From a checkpoint of a small transformer trained on Wikipedia: learned positions, 5688 steps.
MLP neurons of a small language model. Each row is named by its layer, matrix (down: output weights) and neuron, and shows model dimensions 0-255. Each number is 500 + 25 x the weight over its row's rms, rounded and kept within 0 to 999. Numbers have three digits each.
After each neuron's rows, "fires before" lists the tokens most often just after its 100 highest values on Wikipedia text that the model never trained on.

L3.down185:487517481504478506535515495496507469491505496481511524522451516506490492475517431478467512484545495484518480528493510507482509463514486498499473540457494487521487481516488490519556516473530512462503497470421490542490482547473499490475487473471457436522550483481474498499481506541499501501520546525511522559509546504487509540484529516472478516465514497516497508533465505507517544506495460521501528506497535538460487495520477480486479478527511528466494525505463493496460503482526542436516508476518508525485533523480535535475554473476506497499498479521488525507533498475485508525536523492547494517501484515511483478500525545511529514483490474508533497484545509503527487464470502469469483491504521534491463476504535462554510485520504490496483498505523485489488481456473435
fires before: "===", "==", "=== ", "== ", "| "

L2.down988:500497481512492495519562514519490501476546521507458499500474500486506521485525496472497494490515528508497508510510504485511453457512516550487452504480557529529482474563497505507515464499508521509529500489453517504472544481413502488490493497488451506519532498473487460487492484493529468478471507493531489475537501485481490500514516503522527487515536521490494443511497480493491515485477529527502465527532495479547483524516479476514516480528467471508473509501515492535462473471507507511495490462507467464465503493494500469498522479475446453489471523512538496496526506532523478488467557481540512481499514525459475507494501502491547517492477512510506505499491529498486474541549487499512539540498497499491539537478511434502505496512428516520475491487556527449522524503515550
fires before: "\n\n", "7 "

L2.down55:442500548510499529540497479496553505557445507537527479506445465496470503510465490496507497470503486509500519511502518509513529493500487515474478505469505503538502544513481548469492509509539501486483498483491499499477524540525519492470453498527459484490510501490500528524484528535504517470509478516484517519497496506515492486490484499464486496520531531541464491507485558491567528523505480508529524507536522515461490517473479458484474501469458466504507515512507517470490497517491531504531533483477514475486522537520505462478536510529485488488490510507479496485495532442547485479524510508511503483471517530506463450507542461507498484475508495463499498490539489447482461496477474511495512532494487516522547483499542466515484534489443493475474449562509528522449500486535460
fires before: ", ", "ia ", ". ", "ia", "."

L7.down832:467504480508510509504482472505493513516529507537523506501480493498498536474542490473460467488526488495508483532515466482463509512513526512475491477453464554510545547519494499519491490487511553554566483464511509492521518468511525495501502484468503525487502553536490487491533487500446492478494519482474504489523541464503501532496520543537445510469504498465517539449485468503524520522462478501486497523459524551494511484449455500499509512504436505485468519456542509484536480501504549473496503438500503501483499516495484557494491471485515498475513481492492491526522475475500502470533467489460491469466503486501524515524515484504513481511474506517553484470501525479516476492507520522519532546464507516513494489524504505514479531527503485550479532523518474525520483471565509
fires before: "\n\n", ". ", ", ", "."

L4.down829:507518478507539514501478503486487510514484503495470509472546481506490521478539498476476485480502483496492509539480481469499553459479513500503496507475539509519560470527539463523498528472497496530521520485498544497534494462487525548544484496507482489492450454534450499453514522513511453547495503476505506472502493500495473543497468516513508492490473525498468561518481550509500496542506478535523496473533492459486489484496488493495480489518462527523462474499487547515530532476491512459493542491547491504497515505472511469489507511478476497503535536502512507497482480463452477490509460487517511527467449480517470517470452507476551512538503487506503516501508481491532538490508465491449501511519564510502498463485494465516461500534477539439484520516512497510491555512476492
fires before: "\n\n", "\n"

L2.down944:514509478520479483530483494504501490524505512497507517490516505546453489541540508475500468501485533483521517522521461488487468524469527496507505521504543466465517512551510542482505517526504492528471496523471485526483496519522510537503534485503484485517478512487501489489501486496520475475494495534507516515467449506460481421463558480493476549490474506537509507491466480503421478495512505439456502486483520492514466493491483489518479502512501565504517488478483477516463481458525497503499501490474536506488485506527491460512499479527500496497432479481507493507520497506481567482487510462482476486502480505460507505527450498529482477513491538508547535537507481480495503508480550556498528515518515510551535526508491512556541483477472471508477527503538500484497467522523448
fires before: "\n\n", "000 ", "\n", "00 ", "/", "15 "

L2.down14:467519510529551473480520496528477487487502480503477512482494457513499478474471509558487481512500520532452519514513475479474512496485494537479472489505493498483467463494499547470516577561527488536481482477541488461491499492497509494509511518493514523491485517478534491531516468536517512502486489469478533490528579502489490476537446496504488488464530473531498463544472541460498495520494512470494487501516560489501501492529547504523505503495481442476480478504539489548482503513476518482489450489505496517453526508525546473509516480522570477490496532546481510488529492491469509472481484512482506494512523481488512532475448473505518505491538547479497471471481524527513509518536494486511507510461460484543526501455474510532491479501504517513479491521499491473490477492481532
fires before: "\n", "| ", "\n\n"

L6.down264:478467487471499447520482509524561527497489501570509491479510505496493521474523493550463513529487546509505500504535479485477463489474477521473455508465498522538486518480511521518493515579516494547506484551454555499452482459555517482524481520523523446468449441460499484508543509505528504501506514536475491524514528518488536508542483508487512477462507486451498522496492471509503503509447520525524485518507500499510532523519515474527483490484457463511485479502498444467486502500511503489531474509484468516487499506506530502513524490495488468476544504476495506452487506517484508480522528494503504501494467539471492504464480472540509531523497514500532493518492532490545533491463497498436484503537482542495514478501500515506508500491490513453471495514500535504471501528488490
fires before: "\n", "ine "

L2.down912:505517505485520498504493495493461494507535490491485525485536509506483461501517473524469526510540511532503501516480487492451500513463503470524508538544553481516503512498461494553526489510480470512501509513534524428492486479511487475480542504530504534473460520466506482477506469475553543505455555514531521499520568487493512479460478501475503483509488519477488489510521510475496514492494519514466501462516500482519529453505485501498524471446465512478509499505514506493520502525474488522475493509462482501497504492513502457493505495555490475485489487505533470480504450519500510539494481514520476479483502501445424494511471510515538530493547489539563543543501505550484460507519468458510498509530497512511508497485489429512496508492492489536495534551476527532468504495495469
fires before: "\n\n", "ember", ". "

L7.down643:540469558515499515512552511494463523520539525499521490520478482481495531497465462506473515501511488521478499488547499504481493520516508486480496481472494506485472517518500458510503519507507484528508475554481507475498513482519489496482508519483499521471462495526479530471477476537444476464472499488524510477486511463515508496484521501514508445466532526493490529495490503479481537534463564463518488491458515491522501509501490474483559518501469525528458510516537520500524460513538505492501494482450551515512530484478529505561508488504487490465521523526510540451516489484531485474465509502541469510473507479538512451455456544521506479561465524497493493538492510530524503510480529488528480463520498494484514511528509450459470494515497493509521510504532512481467564455506501
fires before: "===", "==", "| ", "== ", "In ", "On "

L4.down355:518540512509471464507499469500491498498517525511471495525484545471499537474552499497518523499504550504501477483490495526487518501474539476494473526457500509505520499538504513507491496510466542495526474520477516558464506479492471533510509509518450488555505480524508494470538529517509479516512525470537469500495565547515521535501536503501456499523493517506478526483488502492538484481421454462485511511449454515468515470498506499513467500568508456442527503474480497543527507492526518474473509485476541518524497509491468520481460466502492475485472470465464482514507518500518496469503480490484530457503497512525516495489499510487508486471500472504543519515442488457480452514473486539492506523498513528452479507515519521533503503503501500490526483525516488489525499528570491
fires before: ", ", ". ", "\n\n", "."

L2.down811:498527531513494508508484487491502549509486500481495496530460474484527510467478489540489497485524514531485504531484508501514476489504474504515541523533556520505553462504492477517484503499457509428535491507490425563502538519479502542470479496503476502495522491513471468489530535497525480519519554499530480527491488504512501507516539518478444484528490492499481478495505466510502498470483530544530522535531470528489495511520466528555471505490464490466515513478471543508557533562478492494510534528464519480505480479542524530485508511469468515474452508477534466514503472486501449486511497511491521494495535482534507433484486479526471494487495496509503490470487557482498543483488514497510509470516516484486508477474489469530470516521502478499535444479507483483475494519474511
fires before: "| ", "ality ", "al "

L7.down342:534491574468491532516506486505486487513510492461507504499498453510485493543552497485561526524490489460505466457490492475496483511483469507540503487455476489462492518476532463471513502472487522534528499455470475460494495494491477477441504460541493490496547505514507490474523557495478450513487468475520504440506532511478450520484511505496482495499526577488450458483471493511481563470467464483479512540507502529502483481482528504513497535524484513470463452488535500500505512511530484500506515545486506491512508479540483515495508487501484522526496472487528458481448515508532477518482498518507539504490491524526531518539509487550508501504498515526529488510463484485443498514541523507499501481498510525507532520528539481501488539503492501534480499486514495498504499526529512
fires before: "and ", "of ", "(", "\n", "in ", "from "

L4.down765:480476481520514496497544503518558485509485494507495509525487487507482480473523503499504520494468452460481472443466493494560495498524501474483476530498472499492476520501448537476476525528540523534470480510544464508493531505512529483501494554569534516509492448490491468508538514508497525489528480514509527522520505508551489524533514469480469482507527512487493475455505542545473483499490475526490535458490493503507508500511483495490537527525482524494546508516492509520544473512516498491477488482537480507507476511476519497493467555487508495508489492440470507483524520511461487502520545461503529543505494499550454520493543460497495475491528489536475472508505486468478461507517533446526481488501458467482506468501462525459486474509523474476550528472474525522491508493479482
fires before: ".", "16", "′", "°", "W", "33"

L4.down282:472476527517506512483482454484508455518509486465489454502526517454520498509491517505545520488548497510477504501491492530498519459492497554522478490523519522513510482483494493520513472528505554528494513511484491481563484513524547493500517492523505492507537505513500466474501532504470536526501497545509523522516494486459512541552509494472482497504495453480498560488456503506514487487486503483483456489453536473509474507470492502487525461527498518484461482493504481475501501487457462508525523523521477512512492453522547470512534469471492531522485519509472506514520500465515492518551510500531474479544500508504515445495516460520507504509515503478489468460489473552464449501507465494529450490519570527480502485495433514506521474527529487463502489491504499455465504524538541
fires before: "= ", "==", "M", ": "

L2.down399:522503534516447513529551474495513492558535492510548521534492497534496513499486508459493503515494528508517495501540551471482481474513492474517481500480579503506487485499500460510519516518505484443504539506464496508520543505520419482505514473500479506452501469494501521472498484556503498475444488505479496463529527497459519549464489509553525526497499498486509520515508469505495527490485541522459481502478483572451475498487510470456474511511527500503517485481507513480460474512535504517479526513468526510533489508478530456504504499531481501512513490523526476461509500509520488519515540488504475479496467495485491438480458496529528464509473505492523537523506506468552500534492525494496496469508498495519472487498502480490485497557479476504490490434483506489487513533491489
fires before: "==", "===", "On ", "In ", "== ", "| "

L3.down949:510529492472535474480508512499547479476558529526485511530457475484509472444481518476512516453514481505501486533544533543532514494516507494498519486531468492514484506508539488453528464487492478485521479456487515492506504526476484507478494490502482506526485515485474514512510530525459512469494474520526472516522460509442500456540477469501487446522488495534530477502493537542499522519494495498518516486482521475531512519511505507464509493509520524519423474471528494539504463444474507477489441475490485506508493487458490512496483531489521469517438505527500511521510522475509495522491550529475503525466483560441537489494498463499529546522509506530529537545493511516552516457487518501511494508523499512496500504495462496538470516511482480528479484491483491462506482495540483
fires before: "| ", "|", "in "

L6.down830:499502533531524490487475489502532494543538467466512484512515483527474505495548562558463525482513497508469500482540522450515507504505464565506535480526482483486500465492507528498542498461481522508502479515471505491480471488525482488502515475501479466452475502526500519481495489494492483491527495519481468460538490523517534499506511496539472467516497509491471563502490467497545509454486555527490450533484475462544505486499461493518466511541513475523507493498518518465544515539546509508494482482477506482525475499504494512464533482503445523475523486521496500491450497495470459508458510512517541489459530489517500531494533516519487501491521524481512480487496512470529456478485497472517550494480504529462498503515478519476473465496514544542482480482469535545511485494524465
fires before: "- ", "| "

L5.down305:514523497509514474513521503469439482510504503503485499519491496486496483496464526450512463529534494496497478515464512486467482485501552538496489474499483545525462573534529523467498498461469539507483521507475485514502455435519488477528441523470482493544488482514457454505549485522484516492508550497528510485499482503553443520478500512456505527518511511469483470497476454512517505482523505513546513526468559538524539509477511515535537525498483526468510498465527471520498506474490491493522467494517480516485518494485497519518527479505503512479500491519499516483490512449528470480499524546503499479489459501535470474523475485489511496503468507513500533513503506481478524493499481496531533545499491514484477486527532475485582516540491477491463520496488463500477555511513500
fires before: "\n\n", "a ", "an ", "an", "ed "

L3.down167:475494511493467507448513481474506468511506482485439499497467497525538504493519469465490550544519501511547520517496489553531465523486521494475467546457533486512475462494496468483523433520466523479520510506494533474532493539542526520498514507496521477487537495494433514467490501489527487481490479538514550524519592486511513515520529511505474529509478474492513510509454521484511489527521517514485536523498517536483458528486564495492450472507487513501490495505484476490470474446466488505531519496500516478519508534516492518488499499482537475472494492505512492527538489474529508537557517449502475475529490496497517458499546486502529498497480454490532481466518489519520464491485481500523467511504531503486512482479509515494478520536476460486553504492483498502498486489483487
fires before: "= ", "==", "===", ": "

L2.down38:502486545489477512519504514481495500476505519492506521497463528470501484528517492516500549498508529487514467471478525507468550513484543501504485482494518489496497503487513561487515498461466528483510490475511462500515518462557522486515461529460477519509515505514477523476498495507508467506505494508496501496531533486513488512475478480529502495521487481492439528504467460506524504450531479486477435491551474465544489499510482465516426525488533478506497488454478479485539482520502535458497527492492505484556495487497501458499527454520535529483535484472515481515531487496541504496461503491490511470507509503537509453547529537508504484419488464519531495460525514515484483529476525529481499524505514525489539502531495515488553469515486542558507497525511553488502487514479490
fires before: ", ", "ther ", ". ", "-", "ment", "th"

L2.down495:501493493500489517556533532502490469515535509426546465495488491454526552480558521499490529508512495504527493549503489459497475531502542460519484504510542495546474515494507521520501487465465515464526536469503484478511537481491458490510504487492522524521478486455457492517484505505524518426457523522510498470525525491467490519506502535483509504498473494469486471500499523524533506490512496464465448528500513490483522487487545506506503459462507492491482489516499532544487520504495535469499504495496488476477517486495451489520533481479524506502443523489497491466441482494509461553526483497489457517499500493508489488505464490504487500483524461526522496529498468548512541518499496487491510519503465527509494505464525465524509534527467486478487543529519536496514534564481467
fires before: "\n\n", "any", "an", "et", "u"

L3.down739:502494494498511503518505547482516529535473460507452491512471492476490531508484560462510512480508502524539486509516506437459531480508508525493523520505479513513492538520512498516506515544468527486519484458487512506518461505472474480572538501513514502523471487461478483477544471513470504490499493496538484443490494496484552523466502521527497534552515492524527448480461520497517540495513496492503433466495509502481494506493461445498497472510507516507451528498486496499531512465534532505492501509481537503511491496510504496498501503482504485478513540520470516442505526507483488507518541478521485494478490523474472494492502486483550536471493477536516488511432508524517523494519477490524463543508517527485530509543455484441482538496461495456513488474479540480500487481530540
fires before: "\n", "\n\n"

L5.down584:473543522509496516492465441467524489492510553513502511526456488468462512503503516488481521476495524518510469473523466510472506501516538483495496457467508519478525459479510496524465510505486498486551486509504507476544486489466451537537483507508477534520534530521456474472570520501483496489493524508524501465519506511499460534468456484485481511532507515519467507492489526547499519449457489500496508490489479502472466491482535516521512510482484482478474474493486533492527496500493484480481554465497525557489539515478518507493526525489498486537562525518502461493550524472493465557521516529501516474471468490510529450503459516482469488530493464518499520499482498485518509529470462537527498526522498504485473489509526433542467497513506457517487489507499479491493509515545525
fires before: ", ", ".", ". ", "\n\n", "the ", "he "

L11.down579:527496514493496434507488494507538482508471522484519468497496528504436495535497541478468485519504497486487500475486475523515510497493494515506485492533521480487514500516501477516434521468486549478495508472525514488445492487485471521533468514489489452535475509488478517510477549490480491525525515512489490497499505512520516462554500476518478486508542535460520465525462480459483495500465569528491524504521525499525541492467474535510514466490508499514483452484538522495520471445549497485508490495488474494489484519517481509519509494475506536515511437518495537554508486541477552499454522512508491452516443527473512484517512492495467520528474463467488507484552499505533509486472485484494522513503489512518518511527457497511479484506515524516497528531482515547500502498573454
fires before: "(", ".", "in ", "of ", "|", "is "

L9.down469:480517530505519499514485523537486508478530460468485444491496505479477499478454487490484518507485486514486506475523513496475509541486509486484499487495483497462503496446514506547489505486522518493552491505538505436432486507517525503515466501504519517420483488531435512466506488539459509522494498522481479507528488468480489499500502498532468516520524537484523446494491485480511512556479513520507516497472470522532469490474447509504483498507538528453512480462492465550550494505555530533495479531521495530519470455476498496520524519510484525483498513540453498506503523499489485466499499491528490534488493488491518527508486490492516500532491543533487491475489501520498460484534481498483536496452511573534483500495527506529526525503494525531488530497445555489531500512507478
fires before: "\n\n", "\n", ", "

L3.down680:516540503488512502521519471494510464489513521492505536520536457492473502516555542461486487463459510544479494531519538475482467486508464498508506535520530525515558503480504504525505497493492471468486448568472520490502523497488520518524532485509504470505471497480466494513536476505492424461485514502507503516493490454520467517493497515484491484489484490486521473473451483532475493522448529462494469500558518453523523506474453485480514465494496480491489495510493497504519506484530516521528477497478555484535522475455515538518539527478495509524511511465468518490537513559476483499490539510496485488523489517485482537537497512523517508464504489476511547508503510476463516476493478481482486500538501465488489484492502480479479462479486454511534515560543505520552498475496538
fires before: "\n\n", "202"

L9.down335:529542531532486535484504538519471511512507507490500490517520493484474494518547486516565502516513489502517472465504498480526492523466514504519499492485489495491517500490482506483551507536483511463522451545477532516505527481501488467526469500546492552485491453530472498513509469501449491512458489524437502514514469513533501542509497501535533473513516533509514476491454482497503545475451495455497507491459494543513474463522476509520502528540488517486502491533492470449516500538487520467478473483531450518506481486490515535467499514497514476481477489482487481461495473447509503495490464511455551480457503530544519478551478481529514522509469497516496517494522523471486513505453532496499496504538462481491485503498521473503506525524464497549520508459543517566483494489500493
fires before: "In ", "==", "== ", "On ", "===", "The "

L3.down645:538475527499525539458498536445504517465524479539476511484497480504477470525465484465486482472521537474525480466485479468458532569473503523550457495479468461515463477470516481503508502499474544559552507490502479502475481539504473457519460494500516453511518533523530480520462514513490489498510510486495534477493492478499484499500494494499504517472514482493475531504482524491537519509569496475494525513488526471510524514498459529495529539453538508494532532509528511499499529522545496467442489502460539487514513460521504465516455476532502466462471483542536495491475508480506510477533481510481488487476509497499505522522506520523503525499513503526500528535493465520531508465485512507458501499483489466515484492548510543520451490515502506518491499507470484477507464518504536
fires before: "th", "the", "thern ", "f", "m", "l "

L6.down875:504458515470483488552515488551508478505501494482497483535517519485523507558503537526462495513495501488530533492540497462458512515511480486448488545508492541470522468532507538513514485500529518487515462495464487517493481526535523506510495499522548464495506487520479499520501456455516482499497513547501484494473495521452494487556495466517522460481497532514494517520481507485512561471542439487518444484492497523511533474469533471527485470456480527499484498511489475519546474564509484515505528473513551513469465519527480506484534513497502512436452499530515500509493511469497486492519478521484483452503484478473477531470481523472476505542501539518484508473511498494529454519494529520500523458484521499538502501524457494480472492525501518522454519518502480503503516516484499
fires before: "\n", "\n\n", "\" "

L5.down522:505516496542473471520496499498502526525501521543515486502504482518474516523492531474493433495509453519499506530536518480516495493507499557492454469482485470481440504480531522449471489469501486490509522514495509511503466493510525555483528452489505509496546511542444494485502504500483471467460464504484461518524471501463479519496487454534537496517485452537528472461487523501553491485466523495486484520505502494536546475531505491500473436496488518506495457511492549446529519504485496481509482503529493492494526486539514553521505507526516521469482515504490519522509526482545513517467504497479498527525492503535488517526479495480519487500485534458536487511528512464542475469514450471505536523466463522514492473485494475482486519504499522530496483514513508567525482479504451
fires before: "- ", "| ", "Ro"

L6.down884:512508530501489541478511471512476460473513476493514490517500539457492525479527478526472464514477443471444491518468506465504492465482541505510467521474482528521518488492485469505495498520466474525537501513481513503501553500520510461483489507480475503485529489491530520504465515516500493510508488512487508485487554533518500509480485505522493505474490522531488535507530521510474493510526494488511516521568488540487520492521503518504470487518491524500494530521471487550532499500480495440459496454535480537491518525548473533534512478505464485482543454477444514511508511495499470506468471500544484479526498518532537524534497508467508472510495495509496439546501511459555557516508506450438514496502476528473455513524519453493495468510553484490490504451480520485492524481493506
fires before: ", ", ". ", "\n\n", "–", ") ", "), "

L11.down802:523451573510474490501507498472490491513505488489487498503511431462495504482458520488522458490511499515485516494502533476480505504501480532490536504479521512499495473542519515547506511491555540503469508549532512518553486493488493490550503525504520504562524511492501530478535498515516521479498492490512486515523514478511501514512488522520496495491476464478499537494454487506547506516472515509541453476544476540514484534527469479484520501481468492482469503496528472498467484472492494451497522478495519486488454488471505467502489493503524516529530519474527476471504515506504514475572491495475485436457451532469471553485478504509532493486475511481482492497455490494489497494483475489524555457507487546583512509474494524502465516527465511506480463494536531495502503508521522
fires before: ", ", "\n", ": ", "0", "\n  "

L4.down317:496557527489502505520517486492540443549531462530473477516489456480498511503480538504474491455509503499502484497527517461522524472497519469513494521478480470472465493518535494478528521485506485454481528498530517492543507468466463509479537472473511521499502528502495506458490457496513541516544508509491457491476487513530474517488507480446472488514472500484536469515495540510512548516531503513462537517523467521482498495489476454494514495480510508500505461499478441558475468519502528516513504550448524517493487504486496503499507516492495536478526547523503503520479524489464496521549523499502502504487498496479499488495496479526529520552510504491497481473512537514508526485455469567491466549496436488501478472531532516538530551538494511505473499477492471471485499476509464
fires before: "| ", "|", "O", "196"

L4.down368:482516511513475479535493456515528490504516509488505508491485526462489518477525492451517470475544501520494476496491480505550485486531524472516473500465479471505463532458492529501525486496539476489496477535470485478517537527459465524487477462529441463501506506480480482502518514505530507458465522525535470517486508475499518524500473512481485530530504530501510509531530498534513504492532520472487484507474518508485515567546473502501488472510483532517492510487495521457522497524508528541469528521549538521497508572503464455489493459524510501487529485469549471526468508494476470474517499453508454470473542476506461460493529501518491536469518471468550484497488537522498506499511493527535560515473512506522481483505490490475513489500504485519522489462498501505451497478455547
fires before: "| "

L3.down212:523499490501537496479510493552462464487493498509490513470467484538453506528530509445516490485514510481488543536511529479508495438516515528514505520496543531506440478534480514468503526490505487518526493487509511467477528507504476444513469520460497495506476496524525469490550517489537490444518490458530503470492499457533516526445453472512540523510459514500506535524472492479484512516514488532495454487519524501480467526505479479463525500474519547490524531518467504504477468488506486481482519490490502537521547502505505469531517546502519523479552494512512438503516507476489506489448488492462480463561471495477526505516503523502528478512500486483483520490515536479493542496493512475535517520490539473514520516520472504520459492490476448492473496476507557519487508498511517
fires before: "\n\n", "\n"

L6.down580:472489495492503514489467495514482499529496501503494483496469540467495524470513498480483515511485463487462489561516483542538469518494540542470531464526534503489514439512496520505497466539467508516522473467515514512467493546507479515501510458477523495498469524493491508476530495508510511502552517517526522471497486518510535506530524487521525528475497522523503535521486469419510469527478448513484528475466501439499503481481494485461481516509519475524507515500497505505488502477506491507502464505504576516459480501484541499495511507523513483537513481527529438528513476535509514532489508465459512487530510487456485465496501497531504512524459525440550486469545517524486500515485490512482504514508467503513532483509479522496511540526525435491451516506447495486503485483473458
fires before: "| ", ".", "0", "2", "|"

L6.down911:538525465513456515472471470501528510523529534525527494521502499524495507518549489467494470450504486540521491509545527453484473516485530501511520477475499536542443567488512505471505502509484502496528471495504480501489531456481442514529467456477481490516516514505488537482521482547473506516501493480496504489513507465486541499489493486516493500510509514504484439494488473531503506513462520486544496495459510522521465522499507458506488502520489537472488543519500557512497439520487514485520535491489448573503508493480531483516490490486504438492506517490500494518489482497467501469518504492460532502474447460565485481517490495510523514472515476521481539514493479524519487461483468479483510498506472504491469490551513519512503501537485473560509519495511502509528494498566502
fires before: "The ", "- ", "In ", "H", "==="

L9.down856:495517490506516493455514469502496531507507521446504490561526498494497526510510520507531514503497495492468480509543562475430534496503549532519468488501501487528508502495511507522492508496503478467482451480521489520465498494507480472504476476512491475492514513504446473493514529454482463473519519493508495485504532465494483485525478501482463497503501536512483546464514505499473559448529520451496523492485520476472523515477523508496483530497548503484548495487515540475505511523471456453470455498474516538529531537505476524542498530512515496491502484458476431510465463504515502555501505473508518473529493528484494508513473468475476513515521484512482495522500494534461508538527450514481467497502532513487514516536528520535478501516467490537464486491509523479552542470522537
fires before: ", ", ". ", "."

L11.down722:488538528447539526501509517512525486498470514468497457567469500495484480483506509520516539494511509493527498488502495480437507493463536538491487477550482478506503472451540480472516467546506498491461503497477471515502471542520524486496520474555479498468511526483524524485480528474532484495524479489460508498479496480531511513488484533518466492476488551472499530490501426465500499541473423525478510491492523546491524527466518415493441479512508524497483477514496517516517487541487488496497555522520520508514504491493481490488512519431491522513522496510501485454501475507510529539472519508506524527498468491487516478534538452537517534513507469498489513474470511490495484502498496501507509502524496511526503518511512502569509479500511495491484498462524515485534483485529485
fires before: ", ", ". ", ".", "==", "\n"

L6.down980:507513535512519537495489502530531464503499504483529509530497454473496530511548483502516491548499505463485526476526523456469501506481462507493482532516502477511455468494491498516537500549523476533489496500542496493464538492486463465496436463530476501495505543533496531469502510513477476476489517508518502553548513517488465507499484512518475476490463476490470536522508482505475522508514505518483536481522488519550521517472530479487478444442502540493516473485499486520494526538501483488502486513450519526483456511453515503486491501503469526535468514504505481495563513492487467516483539499458485548451575468490492439498503486514476532532531522494537483494444501490488520493493495498498471443487500485479470486530501493503479502484511509486504528502532502533530475514511529
fires before: "and ", "in ", "of ", "(", "with ", "that "

L11.down259:511532526514492504500477487534464505529504551515463533485511500480456493469526526498506526469512498493499518521516475492523518526481480511464491500488508500509520512497459522542516500472487527465499486477508452485504487467536504493498504476529514518486520504496471503463493493488466466496516525482499474488511477502523488521507537526500466454507559538497484490470490471466497532478473451528446494531469503508509535536492513505517465512527495539529552483495540525457529477470530475473518506505515481531541524456468524503509497509480499544469509568483504492496470547510512558537513473514511520513479441479500463545517470470524457520535510494466514474472460539444497494516517508476505497488479487541524512483523523464502480484509482525525477507500509512560457480506512452
fires before: "\n", "\n\n", "- "

L3.down571:493465506505523492500489482514530449504520516510485483545534482525482508483500523529486503485504551476518469466551511530478517491462505483508502474521515498492501542490526529451519508511515510480459470499473513497514459467476520528487457529541539521483499477510452520533509480519512526508455528494477541483503507496498546485485508477535519472499481481466468500467510493505515493494479479494488455467481493492499514495481531518482506505505475464487541538538472524517543530466497485504480505485521541529481449530462488496467462525529469471480493495484516487441525466500502428497513490463556493487524506503560492524520519539527548488483483530517472508475542489448509485532501536490481492502491481476502484495527517564476514461468555507508506512520491521488510455524489496
fires before: ".", "″", "′", "°"

L7.down800:554500477509483498538514472490521509471528538475471460515482544465486469495487528447450478501478479509560492482538509502510528530505463509450542497453506514521469522528504494501450497503490526454498501502525528500509461510553492453508515500495490500504488521516500489499495481516482485502500509499490551531500519482531507496514517471525491501452478453470464475457490515548509498509499519544479478461481545538504553491496493478492539487494484514490504470499537525498483513513569489493502503517488525528499480488502476513492502494473537517500458483568497482519479452521472499499479528500525522498486492467494531506507502491485454477514554513463514480519499548453475551502484494507519483520458516484508490526505524506477495485561504526532495499514487452501493470440525496
fires before: "\n", "\n\n", "°"

L5.down959:487502489508552518513482514490489468464460520465497472473449498465518480475473512489494483484543524489487485505488521494516518550510563516516508490462497499501460512499503469557503473465550492494531464472479533438490517535499471506517501498467491524528533500517496484515518527544495486483519542447473501489531464521495467522543559459488459486501519461487489497488492543515469508503499518444464468464458498511517489488532505472557506511512516506496513498532490483529503492520479492522498473496499501506503476474510498507494467496468504531490514528475508464516525533547512510501518431506501531539506537537491473494517460521465518517465453519483508529501512502538472530504523482503473486542543500508510464496467461506495469509493507498518532450511512507511515529538544498
fires before: "th", "way ", "the", "d ", "thern "

L2.down622:511492516519509485506447536495547512521543519467475503522488507467476511478544549474498515484511546489517435471492520484558505485508481468490517501491535481533492487502479545511499503501488466536513520473509505494502541524422515522477460559514509537511526504513490489509516506480495493501478546501489481520453512485502527495513503504497500539488495450467519497524523512480509520504452496508498513497442478533524474510531450513516545478524497445509523445490513527501505493490552495490511525488516508527519488474536479490508490465502441469566494503510476505494495541457493455479485510518510491547503461479481524477473491535529456492466504529534503527512482481515473486482467483523537505513484477467496483476529485546479484508481510530558516497476503489490483505487508496
fires before: "| ", "il", "ate ", "al ", "ative ", "tions"

L6.down250:497544521464479530456508508480490518511459545507530506493505504534462521519512536482502497494497540480509535457478532444536495519512521505529458511495518519495473498518486479497497486499483451509531484500454504496475508508514469471507495473497547494495525489514532503492516480487460510498460515478505497492470520495527422508495497516479536548503443543469496475478514473486454544468462481478520434461477486528442478468485510484505506493472478513529491509501484482530513485527497522521502549449487525513540562547465491467528508509520484457522486483521490492490482508487491499525538517529526517530513507457523496517514501483526517504467539511507532511515491492491482538521485524494508495485497542493516528506504494506479489552484479485527529502542492485487500453459545454
fires before: "of ", "and ", "in ", "from ", "were "